Weights of a small transformer language model: LayerNorm before each block.
MLP neurons of a small language model. Each row is named by its layer, matrix (up: input weights) and neuron, and shows model dimensions 144-335. Each number is 500 + 40 x the weight over its row's rms, rounded and kept within 0 to 999. Numbers have three digits each.
After each neuron's rows, "fires on" lists the tokens most often at its 100 highest values on Wikipedia text that the model never trained on.

L5.up596:525537474518475502510439513521572511474564524583486441510534502507561393526518553570545486541509544436531521525522495420439597490557467460554550454487414473423488512465535475480460483439516517510574563499434489495558454492505446500602477497595488497508463491531522565467519563515444493448443505512506544494488482543543508413441481492552467444483474597514479501430526507480415517477534476445505505543499579457481426513520494508585542496422501502495501548470442522486437482463543539543503407515521532495475489476529489509536514555520515475510462457477512391476539486485462544429
fires on: "–", " or", "-"

L7.up1456:505453489503482544562490498573535557547558495441490562546535455495546513528478492416445542556424476506611458458458483436442524447496539519441516535455438531447488511492499543480482510530566489529451549534535443533532488501471471457461505472546475502456502517474525479441452492536506527525501491514488516444445498502558442487546517600505502568564448507439640507535531463522495457462485450542493479464485469544486433502553504507479492469486491541521467533503534481453509523475509546504575523557442448532467469471483491520461486532472476513517540573498469504602543519453571545452
fires on: " F", "- F", "F", ": F", ", F", " and F"

L5.up1385:544546502492506474454550529457485482454476492501551503470428497551531403485537511546538508523435459498442605567519503513523453502505506515498468425508539525515460536555575468517540479497412541507498458459525500520510536478585448432564490462481472566535489449519483462530535524454489537521516471514516527561513543412540437487511489503458479530494447427479520447491478542535520509510475429497476479492536486458491518500483495545504501496488540476521469511529493429477462465524558481519576558480435480516537551465443479508433506555495393522438524496545567449484438525545532556467
fires on: "\n", "\n\n", " can be", " were", " ex"

L6.up555:466476462542513537515514526484462498556480503504492566541514550461509470514511546421497509495542478506474530518452531475491494517509459500509477461480455502455552512489478480516535551503505476440577587456510477513601456497514539503517532589537564595536538541517500508474526444587551464562468499560474529525525458435431496438468535511465511428509502427496481536461479441512535494511520473610485495506508495510486502503465481554468513495515482482466563466499537493483551551512500531498520560508559426453545517517515466543573541413452475507544480587591462495518478498496459495492
fires on: " T", " St", "ir"

L6.up246:465473544522528454441535464501516543579486505464447535522550452535506491448566475518504481497484460533528470503493473587486507480522529599536481540540515479586504443412435509514522489518467544491518521459523406445503553438561496518496501499522545503493525521481458528477572545529538510520484494437478507455482547584469577440454452534527452478467467519492476572492491537564469431440519504488531414557543538483468480468567498469495510495580481481421482470501460540518486496521518423490498462508504491559497413432565455434532472481480510498465483517495483571500451512469504458513
fires on: "–", " of", " caus", " to", " left", " for"

L6.up1092:453517484466437516551461523461513569437449520482450417531466474503513441526475493528505481450589495541529498425511525525460533532545414530531438487559499469555535519508524469538556560527490496540564484517505498488482462483516503544513514484483532458547475472533542533458483528474494542593472515508453492533525529527523483515524510550546436472534513545482483495499469462522510460554580538437458532503519532472582532489539507413457427524502507481515537530475510450533515582458477454470480473536478507495494473564576495467538476501491553448523403452526537474527521447509531561508
fires on: "–", "-", "ou", "-in"

L4.up186:532553496458479493471527538500499539515501483559464465477561512457447542522493548500537545508521451528486466519488422561533504481502546460498460460464430523501496492484541450408447513498487508455529537560506408566539463561430512435545464489548456546526474527492442513514478523510477428494589516510511465467481441502524476503534494502497496507500491455533510471495522538490493468457471551469551481435483436581515477461500505531546579498436552546491569568472477412535450490511460508497476507433488536541508520541462508446456463486507414499490474490533489453505492540508515587504
fires on: ".", "n", "j", "t", "h", "p"

L5.up312:474515489483461493495525477466518509521508494506516415469462562507505496489543466498528466490500527478476518477425504589500483527510533508497479545471555457452557494473432498499559483455480559523540485532523531545557560451528487566541433488424537497553508456491447474479524507535451501472497451527472508582514555482504525480479494520472481547461481474424436539484446458433490476570478510561605485476398459544512472416486591521555494501498431429487504544424452504497581444521423491597513587520509530524551516502495435516400440498504416473427436536522533480524468483459457511441
fires on: "s", "r", "v", "a", "h"

L4.up1448:528459504510531499529590517556554576561479458468536486436516482544507486516528477419495510560445507464556536425477524443480537451545486460465544537482532523517512511539475521453512525459487451495495559579516525420538514463517458520588549444469481488501554406533525490477505512464563550571483521503470461508547483469549561532505542560510529470510452496434526556432411462503500459441516492535506481575454596567506522473515493476461566427472470549476403536499503472581520489399506530547505434508521527536511531452516535515556560555527478527485554525460414482507520405465539465507
fires on: "sc", "c", "k", "enc", "Sc"

L5.up120:496564546533494499487535557492497484569488471470479454450448500402529481476561489527509533482494511501505541458485526508459574511412532539558484461509491514540473451454483452509512480463518548567519495600511514534495535489512453475638472441510454498587483407488509521534508502446549506531507418497452465474475427549558534521557496602527428531421512528509537461562553527523497495489448466455443490525485498457467456499507456543515536438411510511512509454556543486512448525559575448495563538525478500463501462473481545470520514521465488466468502518450436537496420477524487541492
fires on: " and", "==", " or", "h"

L4.up25:411499557445569522532474455505550479480537434437518450412511480552484500552509501542470470511486523479487558549492458562446535523490459486560465485528483523513455499537473505532553428469440549471521500505513595513526429531555462493466609487524500515534515536502493515518488471440573478536615465501469483512519503496482479563434492372482448507492506478497538482469463527544585538507472449442493487567493480513484521568573515535405553504538496534491509521470553558498504498538522508469547546470525534449548527539558436462523466488494499490576466521450462489541492487579436497555
fires on: "–", "\n\n", "c", "\n", " and "

L5.up425:488483419465567476552442471457452509477529519485469483540509496530520511508505470537428450475546502476461460487473524507474530571436480480468481462432498507481542553509502521562553529551503601516489558570504543408501523468459527517555475512454538408499544526504569515448512483521537482490506474465640420538487524467551498525464509509480487538542504487484467501487480417491509449442539487465400552473531470521505512553529563513497470483510513480448578500506534584512523518535447533473511502505449565532524470557492455497507508552522448498495458504498518456439542422526457509444
fires on: "–", "ow", "al", "ent", "-", "ran"

L7.up1318:499460577508472494496561553523437462465541560518527477518472400533499497447501552497517446525482496469479463467474536448501531435532568419539439537545463537523498506476532518475449529527464498530503527497435517465478527472462518515406465538507472469463524492442514509515495528508531441500473511483464530552452507517521557461521553501513443503505496570541592536478486559544564493511546523574584553494546570548469495526451540499467527473585484500510475510504496467486508526512482513597551571515466513508578442415479515481466508455507414489507453435586491523472551544445553490446
fires on: " | ", " in ", " (", "ing ", " the ", " "

L5.up1067:487472508538495557539517580492573494461493511585505578492489515517454450559510490569497514462471450535533510479426490458458488569486521455529468433474492542517489480505510529497492565390535533465543470532512584448559546491463479538463484518542537522505531483526611503523493493521471453509510516502541426549451507524536492440517585492468535465448465527524509467585468568474478461506449506527505575462498499483423457477549491529501439482459482475449543513486516520402411516511496542471507485532499550570552531508495409503490532544438450489444535570453462521450475525561528485454
fires on: "ak", "a", "it", "ut", "or", "ach"

L7.up383:447524465490477544585482512489519505510558501480448576509506527482508532624489556462521518505464497485489517477526525506489503424467525452559497473552471493481459542474475536507562510526510437492553485465516472537564488486470566406456477478525478590468507533486452484429481509509495467473499455474439509501508444481570456453472414521519581521564511436476453491555525425561537557463521418486522427507465510592523461468486534523466498507481421506537521532535473470452520479450483567490525563517471441487528551461495531524487510517474523597576485487570561472474471521521475559455
fires on: " F", ": F", ", F", ", f", " | F", "- F"

L7.up454:523560525508556481497499514524524499512557499470429509516497464514508509557452481545608493413477518540465539483508490547462493528551439502540567525528563538556498435487556518487478460489516448501483534496538521500490487533439527469431495530514505538476496484563521473478552474547466362468485504439485449515499406497554510503484461518461560490525426505523483505483436523502562540466499505483501443509546523519483536434442434559475496560548532530470417509484488508547542486583473579434489522503478565487526436570505517488544471487508516469509471496441517522493522512467526499470
fires on: " P", " p", " (P", " | P", " of P", "- P"

L7.up586:520581558448580485504504464540441588462464507446451439501512538476502436511525507400621531481500544567484538498475533474469471511524538460502501448601511530441505482560504506521520454537519462511476487483550492532451509479507512488465519518452503479573504512549555470541499527498527503445491515480487559564514532436484449479524498410504486568536495485527567447539486514471482569534496443534586467445494481440477511472590490522553525454480492533509482518509519472532449497501504503544501545508469525532516472522438479493485422463540493556551536528473489483469533482455503548565
fires on: "\n", " is", "-", ":", " (", "\n\n"

L4.up344:511505533547438547550522483548456531526442498488513498565489480427438581482493425471454461453435478561488506508477503455453472555522463499508478526528435529491566504561497542547559565511564530490528454505603512498588499487553493480475509521522496539490541443489513489438499506489525509547501511526534509476489535407526465544436564509589535530510546508494453498476482463515559482512501423496476484570495606498466475585487467579554505528471505447455443536548532519464531540543543530534500490572464547485501448497462425505547489489552525416391484524488496508526503568507510495466
fires on: "or", "al", "ion", "ir", "ol", "ely"

L4.up782:554528550463514533559520562493447471561503504467471461483607520448530449499457494520534508534484521497533442488443505517535566514547480485497465509528477483531499476543456500482426479509507514530452431509501408488522511554394504528518473464491497526456519526507475459525521442531438515456614486574431499520488504468540527504606563514504471510451571467503517484495503529457514455571531501462488560472467452510485544463477450451471546456405410447532531411511507472494457535506516535489495507503550546442552590482520529485462571560545488566452429513416514520466514481474506482487
fires on: ".", " m", " of m", ", ", "M"

L7.up1220:436504535453404575565542514545511529451522460452529458496546462504516478489525521456494516443522532511533521531447542550525530512533526488477530487511525465617444459565575505588474536477558530503556600583459486519479498505546538533446513490469564479466474496478488457492567538531491480501509447478528554535491580447528470415498542558530457469604419482555532487496449459492463480510551562543534553429455557513507512463498430456501476481522500504517521490474500551515482489550557549513496534515488509537467423486523512498500488479568474460514519517507464434486532471502502512533
fires on: "ed", "-", ",", "ed ", "),", "\","

L5.up617:492468544529501539501504498452547476472540462456475465490559520539521451574501534502482520533533531467492518532518579534455424544481543454515495534468444473566511469468433485544503430514533472530515521507539579507455569504520523520493415473515559472539484520470485496499490457483484578512360549510444559535536495460494517437505559463558490476541535395507418506507492432426453542471502438480477484537527518508472479533538488522433532492477535473478523409507458589550486470561502533478451498452494529463509444462526472582505490551529533461438463537495566570552537550449525575561
fires on: " un", "-", " Un", "un", "ad"

L4.up904:498490467475464466482468547459563464509522505492447506524510515452519481498459521500522518445513459524547476500529507497474501488541464541431507476543537473451522558478512611502441492478485464509531495457530461458507556541512431493524468464521487483509559428445565499510469482498488533474524561476532496453514432566489531531432503484519477523482520550517445544541493392465517516469569471510499608389505564437489495456533459443487521570521469604448572556553499477524501505524501419441488463560443524499509458496509527446502509512520565499459542440459529522473448462391590477425
fires on: "-", " | ", " ", "–", " to", " sp"

L5.up1153:462551463530429540546538553516480459475542527533477485497578445489520572499530526435509526479573518476592507485511508510493529486555481516367541538585540590481471502498469477546472374525509561559435535519554489534407558491504465508441485478538465558543508439515581516435500461567496547435540486489523443412575467475490502481519528466526465489550501509484526554500512445501449491467453503492457547547531499557487522527513488488546568466505550526481476506483475488430485512480488514497499458441493538512486596483505497474541531587423556482444484544480479503523487477489529529517
fires on: " f", "-c", " st", " cl", " p", "r"

L6.up196:554475498591490539477410507451515513452548485496469478490543486488516480482465510521409556501514491445498495552502507499461543545504510492496505490447542437464568505502447438492524472475523513536468552541515568506523471519563503525516499517539604495550499525505493456554499482482458518508436523556566522461469443503514509483512573457429469470479482488465466461585512542478516491537522549525511439458540470488566505460481463490553517466506568537489470511506554583534515496541521445526471530465489534551501523430446477435561472565409483500532500548563552432512459438464484563454
fires on: " un", " not", " Un", " is not"

L6.up1136:518491457500526553488567504459508517522508526478485494522508430506478472502520509441472428488469487474451514480485502522441518519570517547537489515505448546570456498491449488483560474474480422485447495471423511484517437482478499466468534530507565566476523480465527435526462495476567519528520492521496441459536511425532520569517522467541481482462480474505532561503483428476521541432574561483423475445453541565522503497533451467484442545476514501538420534435455527474457452501521585519485525531462517512549492496570529535570511541441536465472502559504502527589423486508513501473
fires on: " C", "c", "enc", "uc", " and c", " enc"

L4.up624:503452443492520532532462446547513523479456525478463410518534552473532479551458519556447447465468583450505512436470508556511471484505444553472473419604540504479449425527523490535492505466392507535450473433495534551548512484513490481530494410541525534499513526454382455473480473519518488531551456472468469452503482533477462536519417479447551509533514569518552475462492602526488525483452452461465535554454571482400474499574515521493497435397474528512482521474480471576428550506468537516426524457519555446487479537448554553531524540487504490492436520528450455511517463511540529475
fires on: "\n", " |", " | ", " |  |", " |  |  |  |"

L7.up1119:553455540533506464499478472521510520518516531517463539561462557539443526495502546483522495468484459580501571510494555540486522601560549474526558517535498536550544473513493484489516481486487474538558458578520498486542417531484543507424473556560538533541511474509465569470562511551487435468522520451473452513512462485500506457459485504459486465506525509449482497482455498432544482481538432494512476523475527532487545485515443568526493563379514457401483553469487517482504509493486567456477527539425457465539533513497595480527457505457549458521470503508510548472549511494506510520
fires on: " P", " p", ", P", "p", " of p"

L7.up782:561457438494475470524503484551464508489488535434446384473518506474492527528488471534503512476541482469556530497572493604490413519423525492366502552493454531520577475508502425490463483493523556541488548503572448507519490473441515454602542487544466501520594546551463475505525540586549480510494483573538491486508520426499448486478461603499507536477434504464529497517502480586462495492404519474507523504515503550489489486487458521514525561531519419454481539517490533477541457533434483442467463509477477467490542521510506564534595470443522485469514504445444518482494539470494481552
fires on: " R", " The", " its", " upper", " Her", " His"

L6.up1382:541469493441521527498504528459499571540472527501552503458491511523471518525545539508499518534499527514484545470544480488494504461540546522486498528522565504486507362509513510498506542446418520507516560499513424480491522414530526558499509504560482578506465490437494459550450471560508531471505510482562454507518436464479480497559461455476442461512412500491541495450516549498446495485567447490485521486487537471530491475455527611538466501535468445476411506486485469476493508520571474514414459509400548526403489457481484539533522482549509524484508543506516452442541485477554472486
fires on: " var", " v", "V", " V", " qu"

L6.up98:502574515452553469466484518433515515509508416564474602549449470507536565454532457465528503510467465476488605539496432491498449511527503492510525453513511559511502543562545507465485480499572483548487527581547523490476511486489496505513531546471486503463478507517455458485546507547508476417459511527551434442494477428504464527429490459454496452509512555475560490492501546509578595494537487561523495496515515502452456500498550516443507490512520587496451546484521547548508533507485530492539518579429591508440470489509471494510546494539526460498491457456491556586487497559511521444
fires on: " P", ", P", " support", " of P", "P"

L4.up486:513530542435457518492542427499485501527502574522414429515447476488525550456556443518450506527422503501490448484488490487511501472491502516494466476519470524538554492528432471507473547560547553515395584541440481524496512568517475516527475471437515518456475493536462451520535470546493499484550489435511508509497515524526409449586485432491451478563421560489540449477486541475445503510425524516500533552505500488484533484496546436543553530487580475517486542457531537423515526451519556435425489503499562532503478504505498537473471504453575421509502484464578577532495505552498451439
fires on: "\n\n", " was", " is", ",", ":", " The"

L6.up1346:443574531558414484446482478523455501509450459507448480511536516522511487504490571591560508557516518491538468465430515480517512530525541480498446532532527540501469562478502515473525526565538496528459497551509528513543506555466463464497475575575496478597446507567518503470510519552475537509458457470523535542464541514483503416463549482535444555540479518551536475465440478487506534476522462494518518473493521495455505520489504473494478452493537489449429489508472525450510526503481519583537558533455459531529467461587470531484562529592480525548509556554516508493517477361492484537
fires on: " re", " (", "-", " s"

L6.up1467:496550494465517455510571591537507547497440494545444486534527413540513508526524508522495472483533498462472515502559475462412562515496475476506493527519459473524560521486446529509480511468531519516470511528452493444517543384498463531491490565507536532515493514529494473556477505443569484478480567448501559519467431560528545498469629487538413528535442449504561484520504536488448583517492447489478511578428490487416488449514516528476562538466518416482456554483480490538539494491474509546513534592514545468454482557471476476490513494542524553531435466412516515504505572496509483570
fires on: "1", "2", " ", " in ", " In "

L4.up53:486580494483506507527541477553492480474449470496506462494469460451515503513428506448513430559504505445486506585500490492499431511493514482588499481484575457495506459515503581461472429495556426478449576490527448433534460513498462482512518531473527519489466577513551498503555542446460504593570476505475518509544419443510541474518517555489478453513487507515488494474450548427501521500539510525517490622515486453560475437529467490550482545499454437395518468492545511385476474581578451476462499520420471524534512475453529496477506439463453477577526510494581469489514549422496474510
fires on: "it", " to", " meet", "ed to", " acc"

L5.up618:500445528519481458532522499521414496522518496477462543496574474479510554470569511467512515466521495495548487550504492478513498562511490496514490394573500576455453507493547429521539427445471529517497505533505479526472539490505488464491519468518547455539494495457553560619500533449470507534504519514478433489515503515513451579520432445477507484490452426536580510505476533590515447486568468416517492547469454492441428528509554484499459489500438444461576576477442541495522521562588413431469485495515495569455503477453503490503556505500465534477423464544587482491487552465524520472
fires on: ",", ".", "–", " or", "/", "mar"

L5.up1327:435498458550513547484573481422483573513493483473454392492465405525465548452455500532538491527457513450512470467401476476476533547477546452530528521501560508450480542509469491512526473478562489473555483509415470520513506469504494547511456457546530543528545525494546548467461547500470576450499522551492513595540441538530509498490527476417554577396528531455495516484433548515494487505521456544566460517560498482496559501540538479465559507493450463391462523466508456445466504524450476490559484514488482528573565551488493515488537454500501517477553477444503493557518462437512527479
fires on: "v", "h", "as", "r", "ash", "it"

L6.up299:494499501482432487492466527470525440551501620460498490490518483517483540464507378535522484515543552494496463441453506485479548447519495504505414506478518493503470401527451610416473504528501451521485469557506477539485539452501505548508442457527480577485572492444520494528521552434558487502531632476473517484505510545512533535500525483508456537501536491486534518483450552503523507526576478562544505496502542464456504555501459531488518536481463465468527557421434525502442489460548452498520537460492526560489435559532479478479505507484465487461414489490577504477570543460537442546
fires on: " ", "a", " in ", " m", " a m", " of "

L4.up1156:512485474458530509499448458519574503502439499542452474521448443457507522534524462518497485493471530489493468491553478503503547482433476530565538517507510493568539523469491508471510494486506509625483507499482504459539476465570525505479490500526552502464492490538430460498500495529504482511524492454491482446513507514492426459471452462498535499510519542520523508479534486512591500483485473407474540485481511476577503496498496519507529495552504517442512539428465503512487510472518550489487452578482565473517509551528555501608450529455514554485481580407468406527510517562503528473
fires on: "\n\n", "\n", ",", ", United States"

L7.up1047:529513547561501573445487490513404516415563472492508512508541513551559549465531539485471487382499491562543564488525579496524490547480463440485506480484476550535473532506467544543499493490516541520468510535432425513519455415534491490425514485483516489497486492544459459495497559468461504475587492581523546464539546498548459368540506436440512478577492489466455477545485533557456488494515456513499538516515523488509511543532458479612498494506444448481484530490517543527505499479503565557476477455546495458572536472493441501526529536552487517422420465543474545502439512482534523526
fires on: "-", ",", ":", " '", "\","

L5.up1016:470516494518487476483520495482494499442450485542526481504486506508537473457515485494535513484478470553502470494489463498433610513548497513525507561556499535529527486501485500480507598490502513484518550548505508542470523505526489510571487497541527412542570410540562463539493553442502501478408487493473512562445462441488449542465552532437504483535531528486495514481566497501511458424475419521513504509501479433475404464464493508442461522527536486503460534554530481512426466593446577552484508504450544472477463510468486490472534535532518462537450524478410447511459492547532485466
fires on: " and", ",", " or", ", and"

L7.up1266:468526495487491490452524550500537511523520580491553488453590487484466530570512453428542464448451503430518492540495487510490537511576516523463454496544501462443519577450478507543433450415521529526508514501536477496506474488540463580513444513508497552525500490541503443470458481555495491552513586521458475485530532502530537547479477527579536510481481505542527567510509435466483555489508513570463470528429508504497496465520407497557537526547530488467484480488469529512482581558592496505471549479502549466490454449458542474478396541530481521533505558486495481536512519521515473461
fires on: " w", ".", " be", " p", " l", " sw"

L6.up429:569551555454516494454454565478590597483492563411519515539471539494414500544523553492539536483510431501480429531535496507519546602537535469476581497471478522508469518461458490510458464503595538560506519504477403547477542520505504497519500531434559540431523514572497497566468529525478439504426462444480504488552520523589530480496515500519480494461509476521533511445451554514510521466538507519546496519466482507494448454519420481528529485480557513511420464522479473556527536548470471442499559490467481511519477521536560521514479542509597451444448444526479557453534478449545471477
fires on: " p", " P", " of P", "p", " semi"

L7.up1019:513543547566498496447561543503492521578523512391441472456579520485493503562538428564491510550549409518477555607557563476546454586476465469518492464544471448525488466487490517478462543540495472519528528395475464482532453594475478532498559448530466438585463465551498552491569491499530481520500541550492489523500448482525600489427485500476504523538461456477491576434565510565454428513527485432448493508504528480481456584509497570521558504529487511443514538541555522457526546454459443510470489527499477461486506524489524503503469526450516543474463499609435483501496503476475424495
fires on: " st", "st", " St", "St", "| St", "th"

L4.up446:476483421525412540487514418521504501470480483405531495503558505506507497471476480501511490484506499536461495579571544447490489455529475509478515444528502544518457541572496530451520501524484471512515531553451526502498512496444481429517476540511487549526532459424454532456511523469450495530508453475484513586498480514530408456506492466501447549506486532557486509553588525450507474480485557470412413498513479454515481445469516484544471517485537485476477507488444504535452465514522463453468539510475514552524530466477468508523543484461565531441532489368506501448500468489583539482
fires on: " |", "\n", " Em", "-", "omm", "–"

L7.up301:512530538415528523440492456514492496491412474485508470510516491495554470445494565582475519517537565528586529597515535429496585519514509488513456541506487494483515558552502541511485520567562554494497518490439536436492507532439433451462480516429496462531510501563472481539518514498505442613466468467535487532447456492456505481498563528548473455530453515521495492508556498487498507518487408485457554574536476539488551388511482587518509502514493414507550500526471560496488518589477471431495461486479474476486433474434532501445496484505509472494431510483477480483559562508502483550
fires on: " to", "-", " acc", " economic", " can"

L4.up1086:525555471526475572505458494448458578529517495536537517560489538503507559466520422497487498442507502507490533497507547494499529598444517522503522517522503530524490460482533479501480500503455433477513513532448561540510488491501417422544581479501548479543563414486534525530506460476541539580482520479464470483475481534484468572519547493531450520483514514464538506483392502501500496477492496444500503529534529485526490573516510479498451519517517553474572532512480502537495537551429461490526503507508505519474502520516525456490473501499507498444463448552544440561479462533503531619
fires on: "-", " to ", " of the", " o", "-in", " G"

L6.up1040:478507568486548520523500433464479434507521480472501505525463487554484450468491481446498489444537529521555487518487474503533500468492415513533520417536551552491447539510517629515526546565581493553481450479488482537470503494544485461473478457460507408547499444516429561515490513521480541482505532465516537542469605470435539481500449500504476499578508574519528450523555508454552434453499490496524508505517489451471443484518526512476467483467516492439510503571502512452469493621558429490531535494551475519534480485482527472560494447509557452578536556501435487549463487409510474514
fires on: "-", "120", "\n", "om", "91"

L7.up975:457459423451530566474487490517454502520558481465489459415549506523507498472525499543452478548543411500540452533500484603455504594464503566495500443544522465512415505508496494529472429554557510519534465511508486477572424519509498457463507529484604528491528570477482474464528495532504509527574520486566483488503455488458530508484461536512408449502459486474443481485567540513484460524509495492537509468576523470445489544572524525478543463482474483420480545504463528481534503490458440551445487386474471566492535482491460504506456525428460518538560419430490498538533558421565493524
fires on: "–", " ad", " st", "th", " Ad", " of"

L7.up181:438472534505507486518408499482448505474532572495558514544523455472526478508477526459485483488513429514509539461452532500451507460530524549514511435514411481469441418521493473539521532523485532508454445552553494440521484469485505444509454447488493426451518464530461460541507509552513480542511495559496507507430481462504524527545534482521498472478532531500538428557433508487497549541495460511405543513531482434523440446540480470438483478408438484463472508447534531574501514518462491502512470483535512481440522525507527515481553504529583505446534536484480536511470496486577572483
fires on: " m", ", M", " the m", " of m", " a m"

L4.up120:438499615429450519515515608506487485531591477483520449477492442550522527457487473531457476475542486450524522506496469498491491494545492451470432524505516511545467537443510467543488401496498516517549489522480464547587493465497508454524445509415506554485500532492494489529481533512520472462500537517490482617584511458545533483510498415551506445534468474489528513536456506566452464465504452456500522609505467517494552543516432518549499526571567531522484522528522494451522500436551527491509529576479525536553560508513513543487558504561491551490487484539501521512476411512522499519
fires on: ",", "\",", "s,", "ers,", "ing,"

L4.up886:466501515418449482447521458466550501504489537497477465531485505444503673530535521454467482564523560425485467560497454484504496455553539508433429562541471542511496447501511501544577548474459521565488447459508452429528484472581533518508524538511511509472517509462493479581479536508516421485494449484576406490531585463521417491524506534491493520510469516510508490479502495537460496470514474521531516542524444507586452499541479544534436490497491538423472493571562543472487511497604512480535551481513485529463512501528508549446487453472519536503518508462473453479547492487454546601
fires on: " Z", "uz", " v", " var", "iv", "v"

L6.up335:532550568495436490506445452504502502504516419570464466455542510548447480568457524560529447498480500499497473515526513477550540536561446453462508514485394527524556548473447432495472540541490427550457482472535496503560445489450466546477531463502564454508482436525555459487497469500514495535487565526438511461506571523535539399476547515497477499530607486441450525477492543461404485448471442461557508525556580447554472509521501436524544495483541517503458520478520441501514510513482527504499517453450517511511455527519519456515474479555454484494511537520548536534491535513465518478
fires on: " &", ":", ",", "×", " or"

L5.up294:532553519530448508449522486484476509478528503534510453491540557473508478526424486539499503531493420450523496431457503572518449539420413471517437429481536541599500491554565520518473502478518515545522512479469496531526536466518523504519491545526515509528560463520549516516470512409472428585491479472484591425499585460502489498402603511444480447482533512506486466508484548459570454515442513354501620506505474502448497429554485487459504544501499499507576480576521417589472538514477508453491496455521490481542598534459537430478552538520552439458519585553489530554473488512436599531
fires on: " M", "it", "r", "nd", "ak", "et"

L5.up1438:496491454486489520488488440511435523537463510466551530497506517538535457493541487508438477534468578482508495523568529480447486482523453493479493470486525472548503438522563447474641527524477480475475409476482467488596494540530546518467453489461490536457520545560499443438569486483451436521517492491525537411494460496497477444521528535460464509492463498539490558504536486479510534426453548457481488464483534515493511465493561569541464516424511467404498634536458458470435567431525493508472589479522532449543544438535469572486441525480486489463510559485507497496496528482582569511
fires on: "\n", " –", " | M", " —", " |", " | @"

L5.up933:496519514483414459497392502545500503446498400526461451519548505506522521513461501542460534500489427540480537509527450481544521579501555526444464514509399503547481546444440510482565498458481533470538518542580435468488577438454528432493460519547457478486443493551481513465453502564503487549482542505445537508526478481443497505534611510514504498551466457462524514447519520511484441510477528522502486460489555539508496488446535441562520533515589463481478520540485480532438509508495475456430568434529490504527484421508525412506491427465491512441513498494514517514474451548493510527
fires on: "h", ".", " &", ", ", "st", "enth"

L6.up935:512499510498533496519475564487487466444517573557521442473530524568503530482501534467524450606528576509453517501521498549501476461541451462487511490485500527567531520477515503544457475460575492536500492501501497479506515484526502468522442466578494469481560451473501505522503488541474472526580571490515501558479498478454448424563492525470445496458549585501537479491426514477487453561452505633466545501590505493486508461497478469482488411487419490443557471498456579569539497494530410519503502458520525440517482425484487460453587510579419529507498522548467545548520561476508506455
fires on: " M", " m", " the m", " a m", " had "

L5.up137:568542522460518501514543543436530473527466546540376445469481519501495489475533528435524502486491501598493524545518479554476560516520492527457552510540505525553500538517519399512516476535496509536524569476526447506527482500524502464537502515487531457585489461426513501495436552479542433569473523521459472502452479493512502458480458560459515502498509523503488486503602507490413476572530419479472497558505436488450490549418565436431606486478509463560544572456517436556464539466548482574508520415431489451469454481504532531517509510516546498451477531549486535453500511543472581440
fires on: " and", " &", ", and", "s with", " or", "in"

L7.up1252:512514443487493444483426562538509465517551475513439579526519448552498499530493453499531523473525488512452579511565439583474541539517488445403523499508543546492469457477515501484501470487525524451504475458551457432462502564530492507488448493459515515466514478528495535503568491494500490557561543498498488409441557500586490516481484479523496532498570495472554489507504536484489423458394496450470507498526487525499554516542413497527507473521505495553426521489491448466502502514422410420515539488468512532543527420502576472473511521467509571432520524489517475548548447510534500503
fires on: " p", " w", " W", " H", " f", " c"

L7.up73:499482438524510489443502476556585513475543579567563546556442475413528559473491533512505440480426502467452512476482534530499449481462455433472497523559507544517506530511544477533474371546520525550545562532485518542443550495467390485565520479517502482517513581473507509508516503561462471440459501539447467513471558418509420598540413438518516469534489548571511517452551530501499516473457552464443391451488494503492532488499461487546487566546555474409540541482499534514512589551476474524511530539487544561482518497484515495530489500559451485472452465513487510507560507499537543546
fires on: ",", ".", "–", " p", " v"